python train.py --n_layer=10 --d_model=256 --n_head=4 --n_kv_head=1 --head_dim=64 --d_mlp=704 --vocab_size=8192 --activation="swiglu" --norm="rmsnorm" --norm_place="pre" --norm_eps=1e-05 --positions="rope" --rope_base=10000.0 --rope_fraction=1.0 --qk_norm=true --attn_scale=0.125 --bias="none" --tie_embeddings=false --parallel_block=false --init="trunc" --init_std_qkv=0.0263 --init_std_o=0.0 --init_std_up=0.0263 --init_std_down=0.0 --optimizer="adamw" --lr=0.0012 --lr_mult_o=0.877 --lr_mult_up=1.06 --beta1=0.9 --beta2=0.99 --lr_head=0.00273 --warmup_steps=283 --schedule="wsd" --decay_fraction=0.7 --decay_shape="pow" --final_lr_fraction=0.1 --batch_tokens=[8192, 16384, 32768] --seq_len=512 --doc_mask=true --train_tokens=213300000 --steps=12694 --dataset="wikipedia_en"
MLP neurons of a small language model. Each row is named by its layer, matrix (gate and up: input weights) and neuron, and shows model dimensions 16-207. Each number is 128 + 32 x the weight over its row's rms, rounded and kept within 0 to 255. Numbers have three digits each. A neuron's up and down rows have the sign that makes its largest values positive.
After each neuron's rows, "fires after" lists the tokens most often just before its 100 highest values on Wikipedia text that the model never trained on.

L2.gate325:182070082129119120121076104155144096108139101133133112067113116108100170102113106150114114151103115111140104115121143174118145136121092116138144095107148138091170173123082099142148063076118177194135118140092085146089153143108127121074084082148127128122112162098108137185102091157124117145072115172132117150137150128123166143063146200103157013098145121124132099136101122134207089120091118155085144135176108130073145146119104107115090149112120031114173069165079124123115119117124107117143126164094103134130125123143105119135137126065187083144090114109097112150146122169068137124
L2.up325:126134096097140159121067142150105141151118104104097165150154164161151125156153128118088133122166100195143101111092114125162139128129139112141138157144088158102148131124114144097089135176136124178132153159077141160122130100158094138141146159109092179128160130111165143141064115169158160095147143080190124098038173073130133120105152114090122083134138066064141187128192078075083143157092154105098156131127154128168114190070151210132135132176120139117111147080139140134149145102153115128190201162130124128133101128101123090102068143154138135172191125128134147092085123082160123160
fires after: "0", "1", "2", "9", "6", "4"

L2.gate578:125169148174135167144143120159110186112110126149119148128124117125152163089127181132061143133081073133113145156128112118117130168189143099089179136152151101096117102158085164135085158225134152115141120107146140103151094172182129140119158102145000109123091135149168083151145141104038154148124174136134156063093144109126123109141146119126116080080121122147100152141122107136110155155107087099104135089128101088042106162126146127146162128149157167165154130175109100162111126137109099094108155110113158136081128174135155115131104114087140114139115066107201091066137207139145132137
L2.up578:112116148121156152179130084112095139116139097163116091140124075094119136138062139120086113092176085126115075115180151128178121138144174162122144102126107059131090141160128123158145119087138117087141133112168147139122131094116060131151150132104143134184158138106144151090137140155120147102084123070108093114116078109130149105142135220071119137122139064112169111154123083076128124083114148131151123114095070123160175117122088166114165083157173124200084043127080067090158107123089118076150221129134134127082162116095160124116163083134088109114092096130132131175167128127109080141
fires after: "0", "7", "8", "6"

L2.gate449:125145145108168110129151133153121115083149173133133173075106131173095130068105130107165120123135146122099085083086156207147104131170148160107114163172106130166077148116123148128115117178136201073180091114117141120104115116164110144141152138090154130180121121180126131121034152178153149159132123125123179165133177094142115053126085139119098089085165144117133120165125179141113182197127159071093054099085109096149096121089166124131121122121111187151169170153104183113093118134125165108177148187170122133160145146119169111113151125160106138196116217109169156122112154114078159099
L2.up449:153178146133149091139195112128140050132099131134079107123147100106163075109139164098119137126120115142137129086152140118127118149134134167193161150053161110102097097104133181122134100181132117127117098160135131139112162122141076156134101087119182129086118102106171052113108126141172196139154176089082167127144063126154102125122110111214107141125180099143107132099067125096137114209109165103074039094118132121117141129120152100141126109194077147092155122124088158070131078110091132196202128153190109148157151172131122113084074116131114108154119131155121133153165109125088194131
fires after: "2", "\n", "1", " the", "3", "s"

L2.gate175:153151121133092079127130147022127149139145160144113198113164209110135143087115106157045118158101107178099169141095152147172141088149134202097150149150175081089142198135158114141139163110138105089100109100115113100145104081151093122126126132122126131135095131156142138145074153142174144105131112157071161125084117076156123159115114111089100121176079091187165151086119142099156119123126115100059095113125038127183184187138160181164079123102143080093097138102133173138131119130201096056180094120103115115198144092085168144131159144108147111187118138124140167137104123082127160092
L2.up175:153105142145132088079153170170128067162095154106165163103119163104133133161131193093096084084136098143159186146085117182203154148141150140082177179173093091101123197126118198166158173141145092083061073135156151085151126078101084115070152125173142108123153137136113111117108137136166158094119166219116093106131097141121170132095133112128165211108087168133142123187154120109083115083159080124148085121135169147137127178140125110142120144095117101180078130175126111102128114087143123120211094159138080121127171159135164114147075141105123136133111154101183183177091126154126142140
fires after: "8", "9", "7"

L4.gate442:151151068104155197061151129113127100107174147131142040160146113145098116164159123144112093111128084129054117139125152146079115141174124067175110127142097116112132138141139054118106092138140148189117127123102122138139144161122139116125134121210161138121110115145084134118145095142118156176093153158092084119074158124065128101155063070123153130116112137166150123111085084192103095095121125149086104178090139142128180217192089144141086155072128097072165169066154093121146136128109129141098177164150134125149142126091117118096143104089176116170135076135142142126111080186102164201
L4.up442:089105063126134159085141158141108169098119103108117163121210101104128123190111165129116120140156140117123134098195121144141146138118168115178062117127075119123142105167152099098131174075170146145144109151128152133102095118108119114096110110139152155090114087182099107091100092183115104112147107176155101118103148060135154140162145110096097125081103111143184165134119159143141109083145119134125165129092153098119105200045123152090149135117165103152139131101136087102092107171109145108086124120098050145065129086167139222123139132172093126140098117143130140125116057172043121134
fires after: "7", "6", "8", "9", "4", " was"

L2.gate237:139127091124122095135125130104107124104132166125068130163102075140135128119135117141113147121147164072104098147061155166108136138166138061197074127105101063136123097164105165121137152183132135171087121074096113149197069128147169106144119160160152147140117102103140098180142186044094134158133154173125128132149111135131122134086127145122071101083094142206122151118158056173138133118105151138125132151128159071080174123149119142163140146107207116144141065074147135147159108133120141130076136086117106111082149145106125128140144079092160145062141135130162101159139179134125158083
L2.up237:092163181095165145058111159086158116127171171116082133157135064122113152124115151199127113097146122132151118106128143168101068154148139110137094149075153135134094102079125105106116091118150156134115129162155150177135142109193071151101066153177159134122160114061172080123103130064147172176136111114113106185122196096102103162117133124115119088108148185189074127093135102103144116107113152106129116140164113080103129148141155134167108177184145099127161071099079059176158110098139140187124112056096128120121152129107180113132121052136136155156111074078168087162156126082143147163
fires after: "1", " the"

L2.gate330:128147137075156128122151107138129173118126142162126141112153106139135100136139189025181116128073164086187101102083167140177112145124141166131163125138124090099105110147122094148186142119193155126129195111113112096158128094122126066130159188130128132177110085160098166065120116106153167043103173100096098163141155128099071116157094188180116175113138078107127157080117186134125099183095194097171101162153140132158076161090121100172144107100112093165147144152111160125135102125133182110113134122080101163080128125088172142147150049123133102115124108164114142089100120136154111128
L2.up330:096143148108124120138145102113140152135106132169113185143138121136149082150080152106177128157074200101203103130103164128159071128140102142107174187097081144094104134144130091152204197123159164164102177093110124091154151103115174084110150186111142130162101088151093144106115088123147126077106171095112121126137152091089075142150091206172139161127145067134111143084109153130111105162124186137119122139167150156153142181090086130165121130093077058118162112152140200149159126123121163096081157120104087156068113082103177132167128078088130152132133113151124149109054129105150137106
fires after: " in", "2", "0", "1", " of"

L4.gate569:128102142119081099130093213104139127137128149106137152107169094167156160136145128104137150131092192154111121122100134123056115101129115166112090072099174102144131097093118128164095131154094127154103143143062107130101163125126145132135151146129085142145079133074088088155104159099048101050150112142126107091102169105141097106126088080147157107115099187135134130106127154175128147161159103108162098121171141107121117136141087097156094085106158098124162123127168150100116134157194155105134143113090121161194137037110188109151086133155156179140083201065177069105186231095175155145
L4.up569:115111129125094109165111152151119081193142125097107116083161106133140122139162097147093155141078184162079043151119121141107083134116101179135127112073155126166179151097135123118085125158117206139089118095132123082092175112148182129133118112117145121148113138114105162133176120161095057101180152180158046069083141135105160141139112141129119130135155128124115137099124122167092166093164093166164151140090101131116059121052129079134089129144078108132064187200136154086125112153154113110113132108105077121127095147115130131138129174124119145135185121118147131021137186158148080149
fires after: " ", " (", "–"

L2.gate187:151125090135148175126157055094077148127135134093175092102112156161074129136082118131191151095110168062072137105161141099139145144104158107153144136145157195127112115180146078087169109134168149115115120112116147142180055160101125121156110128090168099163107111101101146114115186087118144092139149084132151143144072166117128143118129085138135162064157161096079058106085112144093136117119124141229145132028208123086100123198102095118078063119081125125164138105152136121105116147142146112050090137098081132100102113144154121137156061178158127150147144133141138104120121166089108142
L2.up187:139111128129125115115079112144147114134209156157135135057110159153123131155098188115123014214094137144153191183156116158096128177151091115152125131114118160097084164148106086116113125127124075097132168110157121086150193088139120129181121142128149148112180096131152140102134110140147206114095156136145074095132107140108109123165103096081149129095064134124135134194137091067177117143095175143195058106170108088127187111145146105105141119135138101096138177110150172179171093118090145142094145096074123134142146125128202139083074102057106116156118091109166142170091123109132152126
fires after: " the", " United"

L3.gate622:149145127118125130122120131129131139122093109099110119177115143133139142055161106188136140146066147140129143117089103106074143125101115119127119139182137133138142116155117169139112141145144124186127136141110125116183096142171227157119131131128105124128088111094141133104187110074096107152126118074117147085134183106163133110139110038143122155206094177157046134152112136145120115074137125066093091163122121081106136098178188136184101105085144126093144122085135186048144139141140215133103102155152118106161140127126123178118113055124085128146125156150182162131105158126181131145
L3.up622:164091196099072099149117037075126139134159140076168138148149096146137119148158147086110125093108090121056136133108116143091182124136171115139090114115106139133120179155136149123146172120103108123130099130085130125176148134144188085144165135097151148125085153126134090119112133156116090131125147107135196101138113109092136118140062104035182136096168133152146197117099098116145090133162095144174184118127161131181151087149149060159166221123122147129161107099119123125106162114110055074117124176166134159139106152112136111115173113120099123106131162130151137079137117167100062130
fires after: "\n", " (", " |"

L2.gate49:150136132101169089201187154143071144049078121118119134115154082147120111096128100107115127157117168101114121098085163160178110207116106111084139118139144088068106136078099168092073123099068075087143172198146145148125081112141095136114170149158089158094111059093130058173121098130136107123133131182094077160105087123157106112179158116086125128138123129135163135119132074101172138159063173140186127077098163071147127084120184172132152117161160127124122164081131127119135109096083084158166134102124174136149093116117112116127161130107157142159101136116136176112124190042152136157
L2.up49:121084061129146111131162125088127188071158150115115171125126135174092137144125167135164112139126170134152144142153101149118097170156184131142143171123101079153143063128140063187064133156181103125121097112124145108070180139096103086134079152102121115155102096159104143103104106166137132156082153136120125112167051199115186141094176085170146118077066181137141074125162138089082129098176107108091098135153172198184197186075109105153079154126108103193118094093109135121134122111166163114075148122142107176097176100109121120143191112149081152171109130118206119135104141085077175147
fires after: "9", " the", "\n", "8"

L4.gate208:060140163109125184145124115095102189075123116077056100097085158078154095166123142108198117190170196086180163120141165120160150102121187096121194174090113150073111161098093139163133139217154118101111117084141144138189152127154137139156147130138114082133116161111118090119090144152106188187154139143128087165078153129144108152093167132090105140136119134119125142151167149153134153192117126158150102159139147128134092138132139136117090137091145129085098123156152165126154104085125210055171062162086127124139170088104134099098097132086118105136152127146095108101104112158114121131
L4.up208:147094110125194137086125123174139106129152144131121157137121133150107135127132111126135103123112145172184128133066139173199105109106093122157093147108172171161111170171156144114133135196108120158130150155140134124105106192177151135087135111157112138120161084079120155094135153089105106150140116117143171124128204137107083163090046134121122119219121125153127128151069057158129155176130117139106105070102134147123089171123161085106142091111125132172120152179124165106229171173150131130160125089077109148105165118153105157153083116143152159134143155082112090074176185100168074107
fires after: "1", " such", "2", "0", " "

L3.gate434:105172126116074113103142136124140122085139133084161147121215171134124087175146173095126109135102116174150100121112160171065133112104101100181140120131153205048149075138115109135128060107208170182125101103143140156195106132130128109106137085118159142112123118101102134156140062149155102166138133112090126121200150118110110116063144125133112135169154098165100114109149207080139083052156109106128101161101070134150202156118120108146131097106123085035147099042133134157144116149102080169134168147114108128179180165127145084115093085098146122120148125179114162119147120085164130117
L3.up434:145082101078111105144097103139116108109109139085083127124189139129157172110091092082150149083162125094136103069109109192144123121136110121085101135160155142125156111019152074116053167121128127162108167165154147160152153135100121139089123095138127144131118169116121177149115112158121142145163145091151128161167139066137123102102170161150142120088199145153155074115139149134172125086112162159120091132165089035162071090085083120119145161107149103089158158138164098086149153142146102152097133134122119163177119145126089123162091086123090175103090083150119114127144107058105139115
fires after: "6", "1", "0", "5", "3", "4"

L3.gate272:111110143144191028162131142196110119132105109153094133059143075148134184081100111132095185100129129074100107081138093129085073115128129097074172143113154045144123116175106126116152150121071101115094137161130112180096140180157109117133120089105106105111099132100114120148096139149143132114143146194113183153194051115161194128144145199112165082102142186106145100152062125172148179179119158112157126118077170066135097130116105131128143156197124109055102110179146152115130128147111135138122097158154081133111096157151105168085108172123130147118085147109159113086099145117104187169
L3.up272:177169074144131124045180136201127117178127151111165105151146181115143153160150131114116197167125153126099164189087141094135121147107043119084199135126172133101172171094126167115140211152147155107095120153054122105140165192119155140148080113142176122195118112134131112141137145121134101117103134123158138156117135163097133147085091162093152144158094136054103105096161136119141100176156153065160103201096114125140150165101136093126174138155146127126094116161053165144128172115083087137170143219125071116120122125093116110130089158168128143140115064077115147124129131062180091101
fires after: ",", "0", ".", "1"

L2.gate641:202152172129088073109126166094170136127172114123170127134111157114088116145126158053091147138163105140154099159111093156108149141157132137159156119163100141078149071123127143111094112090110069170120114117133124130178153055117119131107112125138163149149134166161105045150126111177074182150131177129083142094162090190119161149145138121114161147154168108122162112112168114135185110097089118143186099103057205138137177120150107147150091182147040127138132104128089091148109141145109084182132100139144070103121150128162125164129113117125062153089171174160099130181155139135175114144
L2.up641:099119120132168093114145157188122113095148113135127138074123158068147159177084195191147091123130107143073118178126133149147210123134113125156122181092138146092078160141108135171161144118162091123206099138157128121098164161174138124099109180098137090124155136112147122135133134126173109115116093130162178111081133144098082164083136055115096195153129220143096119092132128093113157087147126151071170135106180145160153098090188117123091079106137095109167088164119169187140115080096118154165143117101086171139125056137187131092112102104068150129154130122173075058125088119182114192
fires after: " the", " The", "The"

L2.gate633:108092123104134122093101122135142144149107155114149138112131078079118136157111164127147144079163089157191092195091159125090059145139109115200120099077137096096129094063126151138131198147102103169095152082143140142188097141201086093113126141155095116117171167093157085119141099094145116116123125040108140152139208120136100155111119178126132164090110062173072153154222128138131130166120137111184130157086084117095146177143183123084137150097131118130134115150133118133153084108158133114148059173138120161106147081139104084115068109161125140072129103106170140078149121186190121137
L2.up633:148148112114082112138121083123112074129151118159156145149163115131102116093161173130102171121192167095102184138091141149161083090115142139111131090083158133161101089090089106164206148193154155189129108083124113162097114116155082081163083125126085162148098082146161147099098183144112142086160129119141113115128122177132116108102149203061120091101093083158097082177164119094143190052121116135141135133154082122083101198075132129103080110115150113093118143121123053101140153187158151077157122079093154134160096101132108077110150118127144126113093158154174118098134156169112105129
fires after: "0", "1", "8", "6", "9"

L4.gate534:139159117172171115106074159130135083103154140126140120155117128186137145120163095156090167140151158128071162100121092109162118175164138134186118128136157094160104085129141118110093148146111159172120118174119126126119094155148123136106122110136140111214099084112115083075129098163120154113154131205129143158130127097133120110135140039050153188090136192100142143099172183127167196084160127140121186116144166103139133124170172141118173118110151074139146117123108116130126155146085138173126117129175098168176138138192099125118139156115163185182191126166129092116098193134169093138
L4.up534:106142126138179126096125159111132083084118150170141136148143132165143158114130134175110118135154134145074143156086095102155140161134187140204116132143153118145114113107134085130100143134074116132106120158122091141121120147139088133092133131146128135158100101091119152060111108193104112172171143154142133165180115062134120082116127131037159113166115162089140131120115121145209180075112074216146181095121093119140112137177174168114143113130198122119130123095068124167122158166090153255107125117161171126130164148164108103122118126136143185147153093108179102167075147103167058131
fires after: " the"

L2.gate209:140125132094144126164092109117138108135134105094135076043110152134117176119123172057052106146127102131050050195106134134140125108127122114205086101127139111136157162143137100095177160168153125151084136138118122096204100142129109109066125126126111158128171171129126096131127139186124135140123148141069132109102077127151146139119134103174123080167090069138161100149193164105143111154153143100171090113141073167114154182131150119139139139177128155082222140110126121138055153128132134178184105165090132121142154153158142101123117124159128063146192135104128095093147178060170120091
L2.up209:107191104070143109122157149109119132091162135094142093119151145110150142132131164112141094103161123146162136167184164162255153098142122150177131146093138134132086232138146041171106157156177135092164101132155085098175205098118180142146136193183134160182163110118084118109006148145146115122149104118118103173102099132146107117131119132146160181126109121111127159119116152127131164099140125109122118143126070082160197078140142184092152081199135116095156054146124138121146132105126163120126127135075147134139163112092135099151170081096120182086098049170189113160131081118097152173
fires after: "8", "5", "4", "9", "7", " such"

L3.gate453:094114156173091127218110142123156125113118134126163122140165140071108139124108146125197120116057168120116155137086133179130110111119049141141178086150136141118133073134144149115108118149081096119172117114155164088110157125105086080137118124163083145244118151165069082161228065123131128121119139154088116183118066085112174117125164068123146119083100124093130138148066200142109150172159109105115110168136155144138073145075163107139157098188093141148116134073160099100135163113161116150130151158101093180132173138152147135087127102132092135164114166105135134106121135172170133134
L3.up453:158149121193111119106120149163164120151166120145143139097114107112103095148124164137116137134103114103147082136068108138141093108131160170114128084108162158082191124174146125142173175178076158168115082086122124120126189136086161121070134101120134102145083109123123097165127167087096129157153128145124178169162137141144129144091124132090063128184180075105141131137154156115134100157113132134148122219164151134121053168140142055125114151165141143064146141141126109153167107141104109106137140207113101166152150163090164169125121158178121151175152136111182093063135177124156193136
fires after: " ", "1", "2"

L4.gate424:103159080076122118108180147112136100150139124062124161147089065120102121168138127130141144097141095111123134142189149109114168139119112138134127080100156099165143099123126121156144151154106132149148115082069130142136139127157202100112145094179051152195097123136163076129106122112035090165078125181115149144090118059133165137134136128173153147146099143172116135176100146144061107126140121074150175133166160072125129111095156120153171181043105102117147134120138145137083148149136154138175122137108131213187110123104110107126157143128125136150124087104153073099146139133140214169
L4.up424:090135151111112037140130119104135152186152144090134121083147085157121095182154176157138095063146130090101084190155146137158115130083081103106121138116166184098163207104073168157097170108115145199107192130106133169148126137180146161095143138141146145155171112188116174156100183051123123099187098193110099156085155151134169122118169153071149162172147120102089142139213096143100144110133130109111151126180109121126149135141164140117110144140100105143148125064113119187101110117142126121146117166182134126157109106074195175114157155098175188117142106133173104160140153112162167141
fires after: " ", " (#", " (", "born"

L3.gate687:154088147050076150064128126110138139154153164116175099118092138088132127132148115100115161141099139134085130122084108128079133102145119064097135148069107154162145136124148053152173137093152156161064115153094129130129109110172161107084125176150113152142086224054078116122084096089125146138099197097082134137104090129108100151123123071129184079102086107165193096154146131155121131155112102124107125088158120096076186103198140115170109084108155045152146080183126158122173128123116130106156134131122109135134200090103132135181202084101148096103121137105137192093139117104140104135
L3.up687:139098103091053184127094110104133132143193169089141116094085122058151181113133132119134137134098133171107146149114131107063162107163104104065134144137116142125163116167158053150139102089145131149120122112120151108115143090148114079103094170122086163141140202070110111139086097099086151105053148087094081124105065100063117194127131068155140102128096132173191139132146207111068130200157158068110137098140131062094166138150106151139128112136137077126179101204167144086138088128143145109142115099099108106137175104086135146154197122090112127101107147130119165107174081169147101094
fires after: "2", "1", "0", "9", "7", " the"

L4.gate72:136154151094160071125126097148107099126092178146183148098154162146147084087128094160088088126081201142038185108047141139103193139123061097105111102101097147071123073102131126136179190071112093149135156115123175179136160116115117154127120093112093094115099111102142122142101157101117101114143102123186063107091112154103156129124125118119133149097129133140143042108139168120166099131078120095165129145113213093189133106118133132165107056127079114107080157193161142098146137149169075162104109193137080105105135113113182119128114108149115190156093132110138188097149150115131149107
L4.up72:081061097133155182157116116127159140091134145103110088120094098156112136124118110185108101148106131142117127135102115120089097108131153134153116200138140157068153112122165139149097139135150111097166153128120156078082100136113225116148111133145128173113118115060132095118181165214130067120152158046184111100138161131125109180109100100111165123089144177065091095100062085098161133077087121182137078109096135122091157137174124147141141112117113180084134168078084152072154109151147118151118059126152124133152114116135200137212072120118115067124126143120144142073102087110115097046
fires after: "\n", "|", " the", "-", " ", "=="

L4.gate602:054143066108099168171197155074144173151169092089162131056166104140173169131129162125105110165135087124122147134136146115101130172127160106104162142052106140138139115125147143167212163119143127122167170089118134172137082176183200195163087128151107156183056137152114071140112112149089155151100102168119141127108098102121167158117118104126110159070135188122191149099115147089094100184120175109095175153050151154145189166171116138122138103109067125104177118143115055155112085083053090134167078141159123143095141110161112154167141045109077142100173110140160083158142146100122141137
L4.up602:173095170127154107157111140135087153141115109144139131108162116163124109110150158122144109129100140064090077109127103065114142093124129145111199093108162103136109147150139146124129189099135105084096174152146097121090110090121148106170095064137149202217112097090173154173127154089117137079146116114176119106106137067153112124140140128122198151092146164168131130117113125115083117156184151121159164093057149215154160134123142089142142074122078122152160117076188124062148131108126066119142091110094138091109147137124121203073153118170104083158112201077147093109141099106095157071
fires after: "0", ",", " ", " ("

L3.gate483:166158138088126137095148178116134097116170168114162131103168170049138121167163047115090125154115108123079123114164071179118165203091105105127113169149127126064137117151139109152114183203105146146089138142159074175084119161132118146067140146155155158151064146066123179106192101079115096137026157160127102111156169156105090160130113175134159096156149075079084122146133106138106105151126146189120162173096148162092177154140104138109103125091118137182070096162106049181116186127066117132115157129126102136085137127093092132179074143131106130107149166091138134121101142145122162165
L3.up483:214118131108074116168137140137108100158176110132112138090130140131106108064147068179120164110069156121067158128117119147178128245140073101126160188119104115120105149157099150102114171110167133154066150103201148124134113061171134113097119158150162114164098133140103143156132164132162103096119089094075077161104110100123132123121207120140155092084155077133173141154130135070064128163096121157078123107065108112078171139103115156103137120145155147115156142088149221078106145127157160135137136174153124100129086138170153149131150096127108070138125150142119185097117131130130148179
fires after: ".", "5", ",", "2", "6", "9"

L4.gate45:132150168132115088154104147194120088166141110113091136031110108140105164109126098142152178122135118085124094159190144140150122158109114171128099139139121141176119178134150082112092179205165148189133113191149103142093134122114143129158135071131108170130130102084128097100092112136087165146186133115110169154117129075091130057139108095119120172138151137206082120163118086145091092156169122097154061118128155091121109071089145099153134125172085106130160121137141183100142155143088109140128170115138119092143125114140129132106151156161105129183157167176178168115093173091129168150
L4.up45:173126117159091121168167174216110077097160085141072085147107154137139057090081153128093123100136093157075072156088086142102202076130073123135141079158132141103184114166120091118099108173093179114142037162157122091120146173141099107133096138121133136105120129086086168100172171197140057138122187140195150123176114086108159079085127099174082081144222134165119105145138149155096186186149134114178100190098102110127112119147175124129115171091097171110128101108170154106137116117157129202109165125164187153093094140091106117080060103116139091156101122127151130180112156136129172101
fires after: "2", ".", "+", " the", " a", " June"

L3.gate334:122162129114121199107096169134137167134113085168082119083101128126120189093150161114118160075091087080108154147160114070137056108145156133108149154071114100213103158116150142120166114143155101125142106132122160146130126135175111165174131132128181132157148142141170125119118167129109059109128114128165072120118182154181173106105081137126097080141176048111198140171165123170139172160082106128128147088148145089151141101075138177121112229121123113165113152174155146128168078113172102132125105149119141127089137074119118087114106065125112147097117125091137061140135150054211110086
L3.up334:177146126132109161137132188073159132097135128164150111083075109067152133186152152167121085112145078074096176145161120170146127113160101145179141111108115194157076135129128119163169068155145170127139130168123154076130168084141112138153114123149058156116120126097187124100077078141048154120114142130153093127109151150134075198048088121135181081176189147174083107168100099159145108095127165127158180106214147158058095133117152076136094137139124115106149133144149125137102149168135142189120201117074169084132108127132144115097160090144112094142183175124127061144144139166114166093
fires after: "2", "1", " "

L2.gate346:132183202142074113126126139119176109159096135156139142148114129092141087115115141151142132133161132196104151171143137110172143166143143126151094119107089177122176115148123110150074140151066060171160120157149091158101111158128104136109072150151131169157123146122134125118117156162093165114144140118147131117108162085209023099148127107089098187124121104108113184133094125133127131112172110111176174105163138126102096136185090160163092161087138197125156155118150113084128121201120135164219150069153132125192089075085073159102083119135135091170126097124179109165102146178180118147
L2.up346:086160111171182121148096139176127145071183156132095197095147165080094128109139142108169126137141148111109129160093141190133155150156143079106178133134139122146114168178115113162130159122144133088133138126121109109117099134150118125131143150129111102142135166129081090091170130122150145128156147079127079135169062174142145109183123159106100173116164160165088128125141102123108168159121124137135141047171175167146100118171164155122045148098122039153185105161095103095160139105131157114132082140161121105185100062090067117090135125153133166179154066149190106131181115118126144132
fires after: " the", " The"

L2.gate584:054125125085118168092110131065135172102130150083158137140126135094122115108132145121092123121139152119090156111122114115164211126157105107119181129075168111100142147137169119136116195117139115094135135125113139102107124115129168151095146158087087143117125093170125160118099121185040211094129106117154123142140146103066111177155116096122135173131135134111096139114069200124126071111107137137136093142167086099132156081166078140143136035123131137070117152162061194041079141159143106048100040161108167112083152110179131140130183183119096141155179151101124144084095099131147147160
L2.up584:175095130178194135113089133142097079168130156148115089068094129146100112109160127085154169163142129164188109151170147122151118160155100131170085107098055118142190129097168111093118056162124085171082138133177113153142131156112083111172175137169137100107115095087099108100064140128173120143139134088120121144127091194171064107138160097142165070115164091154111152195096063124118121175104062093153205106143100122093145131135159113106143177123113123164146141101179087110162151126199118154119115101201137122118128161147180110139082124117182107098097152158111102130112118132084130161
fires after: "9", "0", "2", "5", "8"

L4.gate382:099073165129098085183100122087139136147107165073155119130115119097103168124137142082062128150147108128125078093185168116148131079151162114146141157087126059155163130134153135100116128131177126128127134172135113112077119100139161073132151130150127108084102138142151117142143115109125111122133161126142138075118111079163079113133161115163143200190089151087128110133090110117085096140103103139166136092127080154142065083117079111172154194142153133166099119085150146115089100027103081054156123143076168184142118110081158109189044089174134114114112091119117082130160125100121149149
L4.up382:072149120137135097106077141080117134085129138146133100097119174068122180108105186091100069141130154127159129122120153128131172089168153166147162172079088127121114188117116134113106143151181097043188120205189140119080116151144106166159151120110109118157124177128178084165139121168160126129109178110126092111149162126101114087135095136141151191163098124125113141154127102102148144113158089083137057081127153147129128100107132075115163084152073164157047130160172087106108151137110126040122088140101160090121186077144126114107042146113146153106173134112163114116168107142108122140
fires after: "==", "5", "4", "6", "7", " "

L3.gate421:138157092104074103109136146145119101148179156089131135130147160142146095149123143201152133130096183137106126180108135118111189133087127074090133113174141161104141100135119153137095121152104116152143142098116135133171175134172190145064108175127112157121095117095164105144195118081097117121049074139087132127158215135142139116155065061121115164157124205147073110107101151167104140153150137121111124116119153078103125049121215108143077194061129112125135175133142123184087170163153103096072121149169173118157162134117072222134154156136138125124097176141217166090128132155175110163
L3.up421:157097154164085107124134132112096206085153127092106128175123106175146160145134166118144057116070121115145112141122148117134101118132126122105063084115144091100114131097136134054090199103090076128128135110123154116140134130124130118098145141134091129090132105102160124165117161142093130126184104115186172119143123176110150155160114115137147192178083173126080114118160139070128102167242136072094131123208081128165159084167130118125116117124123125089109146099095126140109110120178089030105098155105135089154124105164087127074135168139106139170078138106146116156150123146141134142
fires after: "9", "0", " (", "\n"

L2.gate634:139125129143143094050117122129170140115150129147112160118137128109163069162072128147132135096084155105103146124142113110162132127115120095111158092161098100082057156126118133122134133147155094121146131144144183166133108179112105181122128128114148114179127099094153121170103147113101205190077103180058124144178145126173159129129164134078135190094133198122124054094109084160167096068146177130119134106120201106110154130196100156144144142178093084146146089053099047152104156085160084098123139123116128093121098150102075137082119062161144154154129098120111172162120176128106163190
L2.up634:153190162167104178123069106139131136121130129143119105140126173131135055156150139106145125107170155088160099167151131142171196180090118136110116153135196171131149144106060064132126097083174129129113113166152163079082131141101106151188136190052139182116141157119136159115124146195114154122176126171188134116153065153080085111136139072096138155144150124100139079159064130064155165094107146111154139116084114138164110112205133151093126105165114100102092140180105167131179110146162098149141180118083155127142085180121149139122172144153135146085210157123149148134102080144178155106
fires after: " the", " The", "|"

L2.gate483:058104142135142086142123131152094208074149151147085120106144102138120173193105157108175151179149201045173177066098139140198099169169092085108178165174153077139127076172140137126167102111132119081123142113112115105105111164056121142202187125160147130193085103143106136122109067159157161112117148151128156124135122141116144098165111152142093197114085133167101167087136056089108130147141132116058111157135138161133139157113148081101131100118136111131203142098091117166156095104137177130071182161140152117096103131129059167158131164145107099124141130168189165149118150131115133151
L2.up483:117112114098109186125141128137152127175158082097141089156048126123124047187055175164105150186150081128170123134114139128177138132175134091148118135144106123132057166103137111134137141145114152151112128092108121078195146144091132143159124144102128100139108068141127181135124095150106174131092153164108125135119255158193102157112118160117121185129154149157028133125089162162155143089137146113107152168107115147138152188078123133132115133078089105086084192133130168140152093146121193114090182169099150171107102132153157143167135103159110132145127098128135145120114089074166125097
fires after: " in", "9", " of", "8"